From a checkpoint of a small transformer trained on Wikipedia: learned positions.
MLP neurons of a small language model. Each row is named by its layer, matrix (down: output weights) and neuron, and shows model dimensions 240-495. Each number is 500 + 25 x the weight over its row's rms, rounded and kept within 0 to 999. Numbers have three digits each.
After each neuron's rows, "fires before" lists the tokens most often just after its 100 highest values on Wikipedia text that the model never trained on. A number after a token or word is its count.

L5.down344:499496481529510455525508485483499520465470451473507456524520491481486516513503477462508493506542488509480519500502514455512455493535500532445502529447495518502513511501538494513467500507532509502521509443532470529490472505440471514551531468485489511520545515510490506457516551493504480532508500480481482518464496475508518500495516513491506484521544491502516473568466521459508508503500500462478498464490504510463502483500490473549497529507520474478513543517494461510496504493519546501481493466447544493499512518472513526492539477482531517533553508460498499525534479511495477516555534517497524494542509507495552486437532495503529519503511483508581500462494529518508514485489486512524505500480502525484516492486534533488474482469500522424503512467506480494463505505535483
fires before: "|" 74

L5.down1316:543485522504548461524531500497464553511499481490564463485483517537492491506512491464492531485536480518473495523477474480504516484552543505476480515515475518535499516524502481513516498486523527474492494543470509500468472475561532486527495512476510488462529500495474512490504531557503495486519481520494552539522518456535562515515522515511487470518544474471498497504514491524535482490540490499494508474455480496532504475467449544451451445522452491507493480466516456496490450500482493511509491521497503486450479514511518490542457499477500502490536515518522498522503500508488484485470494491534500495501516490505529469474507499508511524562526462548509502505527460496466498528511483488501509484501497494525519492488498488502477537505482515465492514462533488520528521525534460
fires before: "-" 100

L5.down1781:501465500543477517482472527554531516476504453534488475493506504499478496501521480499522447541517532511490557462525510511528524505505534520522537548496532516541516474508497460516499474515513497486521528473489456499511499458476498537500454541474478485467499489513568487509540484488485511529475513507497555459492507482533490478469516522524502468517488488492525485483492506433534508508476491511508478510486459491476491521492491522537483549500514506471513519493490466501565554519472486506556528482493514481532475509474497465507527523520463529512515501555463501562502573469511469529532524519577503518515469495470480530485502497466529502520529495525524443508503463463508482510496465528505497530496521492503498527518488544459531517476510494540467504513493522468457464525477499
fires before: " |" 49, "," 10, " team" 4, ")" 4, ";" 4

L5.down1837:494487491498484486507501487503471506474508512500482505508466527503535504478470487474509516530470521483528521513497535470502509518500533509506488511566474510513496482501512491485468462473536518495536494503468462459551492488496501514529567495502463463533513518475563442499513453511488501529517443524475510488499487513488529443513452485509487437527503499474524518515481482477478502528510510503552477491511483518517486516485468518533508490517497485527518551471502530487509491574490536522510508493452477483469467512515503460523556498520496505522494527469499450498486489542498504472498509521455509495453513505548514514472470508522488523468501530497489527509533511519527501534484466513494507501467474465505511464496449543531508509516536505559514487501471530468523484489503477
fires before: "," 39, "." 15, "|" 5

L5.down1179:488500503495518465529493488483477516473490541473496511497514485470497488434544467478457508508518497560467499478522504533517470475540536460526503539519507529541476483503451553518472472525460500443475456487496508496502500508504476476507478501536532438516515505497516476480502490477488528477475556493543491520480489527489473491503502483519511498499543510521520485514506483498495499498533499525452485502532475501487530515510489474533441526487516479506478513510505494499509516487493440530500501502474524484507488524493516471456504499508489528500506499477458483488498485493477449519536524501497483530514511496534487482514503517435506475444483518496495552479493467508519530474495469510529534512528517492505501483502522532497476459468472519513535458520494536530521570527498490
fires before: "|" 84

L5.down325:509528490503521502496455495498518516519512518510495504513468496470488489476508427542496517499500514522479493487474531503530474476477511470484478524478513506490460538526485505484523488499526550531487497516475525513524491459485536504508511529494517476524505496497476478489472475493483541482490497515503508505521541478485534521463506493525490518531510484495509497542511499499525516533536524529515464477481499501500502500573527462526491545466477517518484588522507501463471494493496469524540485487482485467519419486534494518470511512500500529545509521470514504489475459521565462531497505537491533517487500521476488520488516476487534531493488525482507473485499512483515473531551456549481514505492466556469486509521523506531495503513479511538483516524514497481508502489500515
fires before: "-" 47, "|" 13, "The" 5

L5.down411:517471500494539513502485514487525545481528536518518506511475566522482473534481480522526542500513491474480516502556510482484484472481491485464490482513489470500479479488463492543505488498513537493463506502461522520516484457466520500548526542462484534493526498536490487447468486463497461512483543531501530537541491524486505496523471483517539502509519533500480505491520517469500520498519490478510512508500461506486515486497486443497498507513490467456542467505521505550499540486515508502537486489485500503466529515503552527464490503494493508482482546474475503460548483539550504490509445505443501489490513464527482500517478512522517506483481503492466504505484508482499513508452524539487528499482532498502454513492519499510507479514457515502509516540463494526543515513488539
fires before: "–" 22, " and" 14, " to" 8, "year" 6, ")" 5

L5.down548:523531518505520538551513517493494462512524460514519558500513470528533497485473493542504486465513497453486510506475526512468470535490472513538529488508478501493487532447487501452465477510515520493462503512528495531514550485478510496506482504544537505499494485483531545542495465499519478462559472527481474510462504471505495507478464496529531525445443480482490500509511507523528494510498521457505522484493481541502477482507544502482506485502521502497494478477471447493471566493445456507430477508524496513492511497535474503484510456523530501456492506516507494495465525453478517479477477493499507523474493491504498507502472549493494514487462520471474507456488517518482485492527555460520523497513475545489526501508534520506479536454521520510519483488463498497540508495522479
fires before: "=" 60

L5.down17:493499477469451490498465516521542441485530533526476532499521538563467505490505515509488516476489456496497495481483529524484503482492490535496491534490531462526484541489496473499512486527519493532545503470531475500501479426497523454518500507546488489503507532482513511501489506484485490459457552488511506514493545515551468500511480491511527513549505492468482469492468496573501503521521507494490491499526508486529507502561489511514488516487508495480539496499489529516524477457508519523482544506497530486535515456538492453529494452489513535534500476570474477529487509527512503510508536489524522477447475525481513543485556501508456503456519515519515528510498521506505451537509519489491524532483464478548493483500498484479496495462544512532524517482507507510462528451475474
fires before: " of" 35, "\n" 10, " and" 7, "," 4, "." 4

L5.down1652:481515512496500525494499530507503511457473561511539516480499453466485491505496558478496485504483501518488508528478491508499452514498557460479523485479501531492463508494495511545512498474454559484491511486491493509502512541492480515515520542517468553464511467460491514477486508478498515520517489484504520494468478481511483501506498497501550512523495477496508495516492542472448523548498510495486536521522483490531515512500570495523471536495537523520570465548486534423512522519508506498464496468493532482514486527463516530521515468517519485495557517476456549554478500555478519502480481515497489543484485478489490471533496567576461501470520484488511499494476548506542488463492530484544473483482524515493476529473503508473467478491500484517483542497491481499500477491502459
fires before: "|" 35, "-" 34, "\n" 31

L5.down1339:504554519534525470495516535501485517499505482508497509494491534522530462525463492466537513487568510459494511516499478449471478514478506484523508529466509489479507474526522509522508432477481546517468507473509518490534510518516490513503500525489499504461492509545500558511549504509492485493477492538495533516532515539503516511520490498468520523505488495506482516491515504471494517507497501487479508519511491491441466510503487524492520494469493489459454550523520502525462472466509589465547503466507517499517509476511513457462559560496490491461468499468533544520504485511500449468512451487513519507507520485521503511513498527512517504484526512528504488517478498497474534468519523537554538522528487456527523552507466536511498488488526479437511517505484515519488546488497518
fires before: " 4" 17, " 5" 12, " 6" 9, " 3" 6, "3" 5, "4" 5

L5.down367:525486496523478525489464519528513527497495495502523529544523481484533457477483502496529482509500545453502532535459546507489484513539501466530457519539513476459478499475471510493505540532507510481487543506490488478484480476527522468485495510476502474475464568501570475497491494484500496486524516508512490495496439511507459475513475513509497530502511503525513494517488514496481482489478489501492517470512501538472465522504415516507484484449458583494501488500479469515515462502477505481544531517504513514484462544500516472516475559485470501492503471521486510465506518455493514451510506536486466536455519468524500498477526497539514496477515478481476477512485505434515549517509525553484506499545483535513506502478509492522495525486454508512489499490571498509464526476461471
fires before: "\n" 50, "|" 9, "ed" 6, " the" 4

L5.down255:491531521478504480488538548501506491492522535531512483504466532499525485453501377546541493507460528503564534445451507478545452470513485516501519523500485541530504510525492516545526489531516523541489497484486480499473474496537496486463509474493524473497500508483534497498515488503496507504507530514497533510483494492523494472523475525494482496469455485502529507495480509514558506533470510514481475523495500507486512486520537506534488490474522489511529397545511529481498493540496500511521515542547492531511496506528483486511513539535531553550527513513478497483502439504521500499481481524482487513474522505513515543447481497467475530497444471512502498539466502500507484521522483568503500539490493509509447545493526513526487510490512527512514510486541481497496524498491508
fires before: "\n\n" 23, " The" 13, " He" 8, " In" 5, " It" 4, " This" 4

L5.down213:464473539517470475466505466492464513475565498460520537502487466545524489487508476484527503507476551447491463529507478488469498471510510510501507498506490494505502518533492528487472543488479485512466473556492496500477506478502507495477526506505539504528482479506481492530469532502477515482492510496456518452498502495486514443534545509530513503482518489533494506523471517551499538526537468499466497488519516519456487495518536482486496506501456483505517491513504479493508466487489462523466535473519452447535501454450504473489456476467493547487510504526555501484509477513498532510514482488490470497456501481490477513507490488546514538469520533485454480483507535486524522482546522488505486527486518531460488486524475500499501561490480467499471501481501527528497496509514456
fires before: "=" 35, " 2" 8, "|" 5, "y" 4, "\n\n" 4, " to" 4

L5.down1283:515493490496511466466532505457521441506505512499500527529497490499484506487499449497529498503431502516484530506499539488565481501490493494491512499519489525526503507507509465506512460461486515525497498480489471512517479517532505519511486517547520476473499489485487472486463510482498495483477504503499506514475554518499458550496508499437464481492438469537539480483517523532527531463512501495478470485526489463535475485502509480505482481529543475498499488479481475464480533485463512495508526484489477492495521525503538514471497538494534504503447504485510509485498468499500449533515506540500458529518502542513500529490505517456520536529478478476497517492506527476476542530525511485520502521508496536492498514492519511485491503487488534476476575527513533533500505478496475
fires before: "\n" 40, "\n\n" 11, "mp" 4

L5.down1269:488530526491488485534468490534493527502498551469472501524488532515494490470541503496496480485541487513443479551501494506454473514546473487545494516569494493520503511499498525498457520553530518467504464500438499504485490522487499494467485492485508501430474479485479515490520486456494527506482528504487545481537477495512548504490475498488495498469529527483516525504515487509512522488500504520506475553479496510523516499489484561508521483508513467506525518481500491496531483525476506461527503447480537517478491504486478511485509468460501475471519496496522506461529522476492420526485435485529466470470531458482514512498463480524502501494506466531465515573501497493494504495517509484521470467548485518518476509499516496470518500509512524480532460496512495510479521476524486
fires before: "-" 96

L5.down1045:495565493470553513476520490493485434509506494512477477543460534534549464512513459500506520492511482468535461509485494491444468475524479504472516496524530454465512540475490549493500511468486492524513458483528527474474509493483492531520482473510517520516481495468505519492499523499498477562511509537496490472495494516510475496507514450507451503520481474512480466525473488523409503457463502525509448457509523505519467514490489509505476529514481519444497492496500505516474490494485454484490511496514535542467501534450475519487484482500510504518468514515486496461462522510509455445499499493492533477520448494486499491530507518524532513499517483516507513505513464521504489482459555567510464538549482508496515509531463508450509562510484473486510495493506469519496481493492512
fires before: "=" 49, "\n\n" 24, "\n" 11, " =" 5

L5.down435:532524498494511500502524473478500484509507507482491497490472523516502510505523484465475539477486472529525470517523486541504539500485507492536472528527529462521502491513484505506519508452467518465539510446509486514426513529506514475479441470510462551490512494507493494492487516533511496515464492476518506489514518515477500490528508499482472484486516512538512517567490541506471493492469484518497550483488514465501475505526473558485443483514505522525491541508469511461466479501487538496514462506497494503469556532546484521528504537476542501494458484491465516499554444534536507490486527481519518535484459468546490479483503498507485487508512497455512537527465490474482477475472469477498500510556475513544526481495519517513491490463468499556509509499529507503518573516494460
fires before: "\n" 53, "\n\n" 10

L5.down869:461491497509510456462460515487496532492494498519518532511470465500477470488468445525497505493499504501526474540521515522517528525485480494500485523503519482493491497474527492459480500494525516483498504490524533467500505525481494472524516501515521448517523502495477531501462474504523536485457521530561495508495493503525512537501518478502466444534488501519471525498457470471517518518505491508497533473540478507510553514523528486488486483520523512511470540526529486510472486500531467525508482467481473508529452500543512468469482501440461497519535482488503523497458473501445431472492455527505464504510480477451515473496512499548498522533547542481464539535507554525467497425455507511460465501497513487492451501484484533501469507464466481511470512530525502514493538519493466
fires before: "|" 99

L5.down1943:501495473504517521507469490540475544516461520484493474526485516443483503522525487518519483474520510550475497518488457515501494470512528471467507506503509452486520486516437518542471477486504518525481459536447487493460497486528480477515466556513480507488497505513513505514521447488513496497543518482523515520545446515501526496462508497527495471479508486568476453494512472461516510527511505469495513514459577441523517482492486484489450556524459482517504498515527544497496477480526536491504520493494505522473491544513490506510474508482511517486489460517496531474522537516508491478496466477478518526477471513520442519500528516481471489479505460550488510512476484547554469505524500508486512558514484517480486488496485559506536556509518524510530488485489509523526506496481490
fires before: "\n" 26, "=" 16, "-" 13

L5.down86:499527518514491500496495525499553500499477466516505486512540474529530544496509494478451490457499465485480497492533481456508495492489526503530483513464533459504509517490447551450493532522529499480480524505467467502458500512479493508496541530506526518520486508489491509546485465467459525517515477495503493490532544513450472492512541459445520562479482472554535494520452526552514458497506506497542560461488509485483485462533510515501516537493498486495517492529488510456483491472521478468499522463529503467515472503477557481490527507473473488469495488500544478494493444507494496516502510502499467525457508538527484534563476497521493477503493520478524487480450510476554478498508560524507479499512510521437512509490494493502524481489484478513449472530534478457451514492531497
fires before: "=" 93

L5.down80:500523510493487497535526485486472469465521482473478525492499519491567464493506435518517508497519518502500493486435478493530446500511510510513517511512500503476469487516515515474474519509472506564515491567507473492503500491495499487474495501529500520497511506520476525487525498512446496495522539502513479534524509501533458468477479467506535520505524480526440499513486509491453503502464503501458502478465475499525496515496488536485524521529492453508520497458466488458534511514507485548481516442525519457448485482511495513513507486506519507482450492526516458513495528478499493530481522492484495530471541516464524494509462465522508467484502525481495508516483506467544485504497553546507499505475502513531535551524494513552504472506516463465486528522523456526486520524502452
fires before: "=" 74